python train.py --num_hidden_layers=15 --hidden_size=384 --num_attention_heads=3 --num_key_value_heads=3 --head_dim=128 --intermediate_size=1536 --vocab_size=19156 --hidden_act="geglu" --norm="rmsnorm" --norm_place="peri" --norm_eps=1e-05 --positions="rope" --rope_theta=10000.0 --rope_fraction=1.0 --qk_norm=false --attn_scale=0.0884 --bias="none" --tie_word_embeddings=true --parallel_block=false --extras=["capped logits"] --init="normal" --init_std_qkv=0.029 --init_std_o=0.0053 --init_std_up=0.029 --init_std_down=0.00265 --optimizer="ademamix" --learning_rate=0.000231 --beta1=0.9 --weight_decay=0.55 --lr_head=0.00601 --warmup_steps=414 --schedule="cos" --final_lr_fraction=0.0 --batch_tokens=[32768, 65536, 131072] --max_seq_len=256 --doc_mask=true --train_tokens=350200000 --max_steps=5198 --dataset="wikipedia_en"
MLP neurons of a small language model. Each row is named by its layer, matrix (gate and up: input weights) and neuron, and shows model dimensions 0-127. Each number is 128 + 32 x the weight over its row's rms, rounded and kept within 0 to 255. Numbers have three digits each. A neuron's up and down rows have the sign that makes its largest values positive.
A block is one neuron, or neurons of one layer that tend to fire together. Before each block is what it responds to, as a language model described it from the Wikipedia text at the highest values.

Names of cities, countries, states and ethnic or national adjectives, often in lists, tables or after a comma, such as Seoul, Syria, African.
L6.gate185:080147149138130107174121174167155067143137144086093093097120071155080149165119146117116170133087180107071139108127107126094244138151142189110089107096110117137129110125127142109129118092099117142143131105141123101091116090112167118149154122144137170147122097127089170092080065096078086159152089145130197132115121121121128106172089133087115148129145098140133109140139118096111127167060
L6.up185:094131099126193149149109091121139092161121120145079088117090056081179117133082116100147151142105149141145131173141055100126165131112120116099119142091151187169155181168123170162093160103152138093115165113131149136183130050142105201167158119090186129068130112153103144070157076111103090146094162099175182122185162148117148149155172152136095109137105100154102176124129176107108125155196
L6.gate293:112069117137121114129085118119121131117189149119145152064120162144119077120143169174091207156126123130070122122194103134117156131090095139136109051115106107131090125173135080094127132130170159156164117125153082127129116146064123104097100191118150180143141140078118115131105121096179113184106120132173126121088154147120125115118108141116108180099124103150103146125123176122095164171145
L6.up293:116154177063143098118134136143132109148119157097136137127177106094149071174100087115129130157144100148113097140137135100151101169140151176103173116092124093145140140123190052153132085061057095125105162156090080116121088034112153118088156129137148157101129138072146064166122118120160144184165168169145191096113138172086126143104110136124016150127170153175131146131194130169149107100168
L6.gate624:103065098192167128090182140087156171130128183090134148123174125125103156118148126079138114145143109116154123123155170151094165139133140134089116067109097087156066071151104100124074094126126157102113062097093117138022113189120114076142100119099169143149117090142059145156155087179095153178191129165150096113134118093055171098097091080108164124157147098143092167132114155061091124132137
L6.up624:155129129144154096062171142106137139127138121103182099174142218191168148106097163070101099124129156118163135167109118091146164153128161200158138091111055114139119179151114124137089104213105159110131113090161126160117087146138127132069174109116150154141121139138080175078108157180130132083160131089105081128099129097140111153105085085050174103113135099126108160092101135113127130088119
L6.gate642:120052151170099149130111124139114140130139069115097167152137108131140088130172160142170068126163119144126145166128120153147159141127073106124147163110126148151119180168085072112069101158167111129111109096103108178092173169109078098081128071140174128127081129146097134122145115122178112174125097146123130112101109110113145107203114127062156085144127094124070182101094177090088133176175
L6.up642:150080133137139146055178119127135158085153141125094127163138126175119110070158175054085104163135127092180082110103110115070157155148167156160059120145081208181098177150118181113121156157122131128090091170061190154129129138144068131103103123183114140189158132156135124201113135155122135183166086074117110122079168129166147228161097141111116172136145140153070127107181164110152093108136
L6.gate692:130132162162167095146108122114146113123191192106196149142189154171146135131082143115172123142091170106174084139175121163129122122103127168167118132115117116130136137144118076103112106097093082209095143112153089131124191157095135138139130127119149121143068139076174135143122099098154122108165189147098118037092109162075123080160142183160142129088133148172135157152173150130109104222127
L6.up692:093123002155103104091153072124115042146160122084156167139136112119078117145090142137115144118054114119156171158116193099063133168097153124106106080101114136138097118130087108142120130103142081161149108119097118133141132127126148147146130111157159144128121113110115138146093080143102142108158117127132206151127081084094088078139151111113082149167189095178113177128093123132154173120069
L6.gate745:128097133126176128122109175108123136105137140106124062166144075090201106119106158196144136099174078119105140109145152134137144166108021105080168185095087049164110192164149108115142148138095157158076135116141153119059115114105128069086125111135119174110135065135200162135055159156120116152103111142194127060112131116143104136147159116133111104123068119133139109112136095127177113127213
L6.up745:121080149203050121095086121148095049075122162146133159137162158136134144148134157072116157086169121098119147180110090119133139131136077071131131075131108151165136118119121106168173062118124118183165167096166118156130113142122191100095099158077066115080140147148143104137088099163107145130106114158188158165104101135151147140090149105095121135115159149124129145115121107126176131150149
L6.gate755:164073125062124107130118095131181102127159088155137149124105107155079127190136101121160095130099144139086132105096110148145145125106151135151163077047125144127102110139102132141148073108139122207167147194113171110168113139111127177106209049191178131132173075178117172119091104121081125121117116108159135116127102146122126189128130163177111148120143157181170056097163131106155181116158
L6.up755:059151138136181125081103079114140171049131122110148193111125118153146143178131149072099154097083163156125094072133130093090137118103099116111106171119108158126139122169126106131117115161100161115132135130146130158140150179169138183134097088131150169101201103109149083133160115155078095121157151112202116143055171153072125076134126133144147118122166105156157080139111183173093134126118
L6.gate845:106146120142107139148125096121115088100193127159171126111124095107094050114117144131179131148109107124148070145144145132086078086134142163156129087093120125140102161121126173088113122097119131128153183198090094136160096136107071106101105136136120122129070120149056077131103113177103104188104147115152118145154103123156136052173142138173192173090122115133173158146181119153177155166126
L6.up845:124100062153181080136064092071123162095114141150082125176120114153147111156158146089118193090127157078107142127149084176133157148102139171146139129108139137067134149160158101191056100150097103135059092150091158184069154073099144152129138170138150131135119123124141166150098145137097098123096148156150159073092155154110175143115104046145107063167141113176093132113102121111089114114133
L6.gate1117:118103128160137116126126113133111144181136158159102153167163110091113150149098105165107104196111154108098155210137180113178178085135162142146125107048083105083125108085093116151173115117182084121169215173139114077093072039100145070085121103151138069146110141132138108123147185104128186101091098122197155151087136103077101178076144090089106157136106133141091072154084103186169151116101
L6.up1117:169153130162077102109140127159181117113129121104140112124114115100104157119083192148098119136102117092141177130126156177079139179135134170109158130060144120101084090193164176144125120163144101136132099040096123125116131182072126101169198099140146109109123136117138091165140119125158100107074092140094093135130126105123060159104090096083139188119097171117095109126061103159134155116123
L6.gate1307:170135081119125121142119122168144136156049088151159125115156088163133129137150166094148145139078164110092153076189116189147107104089095106115095189133057107125157168136177137123113059102099130113146123150101132119125125102147130072144143079196193090127091124143097152084094138161185179145085137119107161167078103144166186163166108085128111159206173179107103078129120156100149117148114
L6.up1307:088131076167166169132133105137146107114152098103155067091153107117086155168102116171128119061075114103101156162114105108135137084136127123111111120107139142061109156153116164161113110155142167147115120075073079089099132144125094099173199157154041127122145083194126107136153140106086144068059122116145126120139181176151187111114176114075108151090146182084129152104111137144138184088157
L6.gate1342:168119142148141135123065097100130103108137142129106142050104083133140162172162128137160157131117141145091124179132137162153168123119106126161174101116179152141139154154166118102097099143107097097151059108106095162140157072120131185122171136132156120138068098134139136143188149161000046114116158160116121188131112128106142134183047190137132148103100122066102072052087150155102174140141
L6.up1342:127139114077138190125137128154165164178112127123079125111119111116120122061135107174148118122141171147102130081123066189090168144130180125066130112104182108148172161098096120094056161104207221128094167089071137098112134190183124136150123137062149157095148098136090128110087154104156194171169129139087116107075173188178150147142177143114100170178104158130134127167123095117107155132139
L6.gate1345:130153159073137111158108091113131162104152156109143165160158066186142133159129172176147150107116076114142106124138194106122114138171121102146120125140099127139099156136139123103098144147137153109040128129083111111100140131071101147181094163119164092178106091180104123117103035100082139182134123128130136105136114110140152156137079121156139096099139188196152122177153137161098180129162
L6.up1345:081124124120122130109156138053207085071118186101130142133138096157097116154129107139182137088106158105132088158192123161125114119102113138142157075111136128102120122140119130110113106145151140098097159127125176118120072156101164159077144161107148107107110091123150108132163138131125147099102094117183179148096145210133153101135109111121086156092135140130116168156133130214102155187178
L6.gate1412:093089175173050151144152095127125172147167221125139148140161057152123103163070170097132130112089050121102101164097147129091104120121092139111156118127119088157156125172116117129110156147127156126138114106093091137145134130149134155152169139108176127088159143145131168106122094122124184080111107169173085166113135178084166212130099165143130100124072168169190127119080080115142136091141
L6.up1412:085129103135167117131076151118111130142132153087127151159152108121103125120056112127156124066108111070170168095156119080122125091099092080104104167112152134102110128138144120118097132148110181165101143093157095103140112076107068147107148100111186170166153146140059184166090142105136083135117083210163173123093117157074150141166173109122101123103123101125156194202195092085111153153122
L6.gate1414:100104076180118086100162106137144139157210141162103149169114060095109128134069151099161130080127035135118052155140105141062139150105108101119098080114123095118078113117104137109148112153105150112139125123079137098108107188051101094091130162084177110139083122086168096127078116171132137105163110083147163148114086103090132118141135064149090176085191166149126123150104186154112143127145
L6.up1414:087115122122170086169179132157086143117137148109097127162166129187161117238125138126154085148137151131108046083099103161104136130112140139064076091074123131084142161139158049160102117109107099095206096124078076157092164138138145139128109122058142121181141141079153127148106203162154141134123089140171135131122144097116154098071081098122117129116140058157102099164157187139094127142171
L6.gate1438:150082185119175116141163108141140108108131135144132184209126156172128134155120123065118143114140169146134106189159158153134106152098120201167134114204097154197205151125193070139063135170117143184134137143070122120131169144125134087147154120115196110191152133098129194117179134155139056153156102099120168136124152169097178103109134156159120151118122163065065167067110091148147161105109
L6.up1438:085093057161134076191123174079128097162147130137128098090115116155102096153176149077149120161108134144122091110106126118096208038071166113139106129138080158122100082131071097137129101150158178094174105140131104085089158093107126131095143116071148197089111083123143107082097085131100154125182094198074136073097081219121062148112065124140169124125060123151176079092077139101142138149051
L6.gate1500:116135121176066168131117148049130146165191174144097140170146098112079164087141063139127122132113126137083127122104074139131105133113109089101109152072097077112103110113076135164163162121130111158134144226104164111110122095086135135184136103162125125094088122093159126094097147119179074118109088047174109159072151108109124117169073125135140134169122097138118119118105119133124124098166
L6.up1500:145144173173123088084150166154150110119173104159112059054106159113128130151145103162181168175075191116131203096160113063114133150128127131151167155118146133188154126055142119141152132098105146148140138158112155142096123135108125153182105135119082105169062179089173187108149185104129162119158124129125106103066125131105116153182154147127120133119138107126108097112133117117137115143196

Pipe delimiters in flattened Wikipedia tables that come right after a numeric cell, e.g. sports stats, lens specs, election results ("| 55 |", "| 46 |").
L3.gate163:144126102091093115113136136166102094134153102056114189085142187145089094115110143139096176075132161096094078116182102049116116128163119148139116093148115133157106127145140160104075145089145139153121119118131150115166103107127129179151115145113109116072143134105132107101122130171134148109120163131145106112177085158131131140115088140106127163108159073113141109158105116121110110156153
L3.up163:175099146114162154114138142130149117138113190115124187166141155145132136129133122144146151085117130186142104118212146097145158186061192109127093117127173173108141091138140083125158138154170119121121121187160128097137120153099156133117104147135146128193081159123149113123109147119125122115146094140160179158120121110139139166148119111105138164090063103069045159073118115121140075135078
L3.gate517:070095121105127128160075127159131146109120118167193077125152113173136108152162130133082137111128115119123050132152141140147117072137105090137136176111151171152123140107144125130152105127152095158104129159157140100171120130137105092102203102124171161151160098088112123142129110121155143116117135111128119109153126095096121133144190080108099100139110151119199146108099164144141170113110
L3.up517:047178191103134072087130142109074052106145113129190172097165154113105118189121176160077086163130133125158123133062145118088113146057125102198105100170141107146156224153125167150068111140074108106172098091134080129121123180114134055154126115121149132134109117104156126112167087159114130162179167132064116139092090058137102139107139155150134145116181155137129140133071060100102141114124
L3.gate857:110138151088101108149163110192118090056179131126136132117099182061159179112097096138112118068125179140128158146112132096147090061140144104099122134139116106131136139118196192137156104069085137125139150132119124119130149125128140110075142158117117115126127127107186140125088106142093130126121129126144094069046093099113140162116095093126168087126204094147129211148081186102128115084143
L3.up857:187078151145159125126150132106121121083095168170141159183097165133070091121132130112142125090086128160140140133098101106114141144141160142081086153128118106193114130128161159121170194082138094163095124116159127158150164165119075168109149140125158145087146153086199156127116157170140143115114116172124114116113050140126147124143164069096150151147148116162171176151009139110160113164166
L3.gate1482:097108160075085110009132115154109165192135100038149085142102137139169164188099129124072010143151080160137070087160060135148145128137182072156121131182122149084112068156092131167127161089116158127143145109180080153141143082174173145093130120065129110099129106149164112148101069085106144126109132089142156123093103128139170130111082129068175108105121130176105116162084124145076139122125
L3.up1482:133134140119124102142129097147129154136122154096171069102130149091119135150109146148105123124139143191112125117115167082130121125107133081140146174109108149104089173098091133168096129136106156160134157135126157129154161068116154137120131115092156084102101142165146151144066106193138134151180112126155097145105099169159164097116170118069166076100080145100103143150118111132166149193107

Nationality adjectives and place names, often after the, a, in or a table pipe, such as Syrian, English, Philadelphia, Quebec.
L4.gate105:129140135168103158121110148104111162115124089119157143200137122170109162123115087143112171192188123147111120087137145180101083134157093150100123148109109116149155106145096162138196105068133133170080173150145117068116120143140126136082178083124110109111101048117150139121098145150092083142156129137151123071111096119164144100092161083155147107120155091152135155111154124144166158133128
L4.up105:112116110179153127106191104174121089132115158145099165138159115105133138074112098086154171121127118089124101083150057118063137161108146186129206109093090118130099128115089136134071094153173110115147117154145145123139151126160060139114172139151118171195146151117133125201102150126088121089146143127130132124128158186147101083160128148090106115161129157137084114198129122119121126085083

The pipe separating cells in Wikipedia tables, mostly right after a number cell, as in sports stats, election results and camera specs.
L4.gate1515:141140125102160043145129110116109119107120082119140141169135070149152092103085111168108089096115157116119069086152160114071119152148087134134160139180156136185125151127125119126136164180150146198092172105145126086140137172094131140214138137075137126060119155139095118129134130149136165067176078124155116136128148124155173115132159117190144095120147199104158135173133148161192108165126
L4.up1515:178172080100126186121112093135109163035116093134141135170158072154146131126132131180077136111088104187151078120138159186101089066110193141159144143117175153104168177117148139171073148077130086105111118111193119077091166147074126110163095121130135135144152106140133141155160079099055107089099169105130141115218162123135133105097172126114135132134161130116086136211139109133161066116182

Final digit of a four-digit year, as in 199|0 or 201|6, and country or place names after in, of or a comma, such as Cuba, Italy, Afghanistan.
L3.gate725:182116118155065155197115132101135148107153213108153139094202145134125115102113093123082140103057114124101159129199089086155170113145141113172061115105125147166063088146108148146137097112133133121154142133204123105095137069100134133066147099120158175139134165151087156114124154125087139143069071110110146125089096147071166124169121130082119096104054111182082167097127164172159182202152
L3.up725:099107124117126098144152128103119129117130117148081154201190059140149126172122121106120105137190119101130150202160104115114127118131163186141110115130115094124108175109137110107051110102144092139143081143151135169124091133144147122178121093098121181094124129104109120129121098072113167157109163043222141149093178137192150126124178091124099162171101139126105131087127195150184156167124
L3.gate841:164132118212104108111162137116140106087100129101119141131087115104127099107071111132125099098154117094168117150147166202115171163151198096170143128137118119161125170134123147118109110149103135163103071110112084089078119113177096097093133061134166118131041091205098126131102118154077105116102106136110078135135152162120165144124139144119117168085110180087074086155107134087148160110136
L3.up841:189108148123120158123161118117197149132142079140120163141139207124144111082099136157099122112125132103057134142089101156068107111172122155135093111166136162191099108101096160039114162125107062088155082079148151091118154082071101127135081152060127180173130144146108113115139155167104062149143084131069128123072114093135138150139100089073126122144098110163130100155088125154143183089115
L3.gate869:130129120213162183095197073101172103136128106062133181157163181126101138190145103143116120136193120134110073183098188151096059108152091156171162077149073105107096143182112115099091179090130109155154152082115114141082091082142113124110147147118151148137122101178127155136090089151098127135122079120164137122176176212130135093139037159097151133121164096140117092118166204147130144150138
L3.up869:150093129116144090091131093125127085098133178130160130202138110105130100132112153124103134107150152126146070165140126106147107158135165140157115150139078137154106124140124109172109119127139158122122138081116124112149091098142079091121136105132122148129120149098148168131044119154182152096091113156088169101143113176092099123113046104112138076163120134135136119110095222180098133133200
L3.gate1068:180119113191107162049088152166093139145118150079077159147125130150136077093111118146146082155137042132140103107109221142106119137148129099104145096123159130139067150104120159116160102099123130123124132149146141124178092083123111155119104134074123147084100138134107142094076123111093161108104087101137143162141135175057182120129126102137202109116101128122112115105131141195144146131182
L3.up1068:090185100139127161181097144118107135105170137126173163149149141112129138122123112075128155129122114099134126137160109084124104131115141174073086105116080130068126154093117115145091086109057108038128097087139175153180129174131137111184058108118160063111153150122164087127173141114109135120150163188098163119051110080149127127146164076130104107161093128192125141106101126185093123082136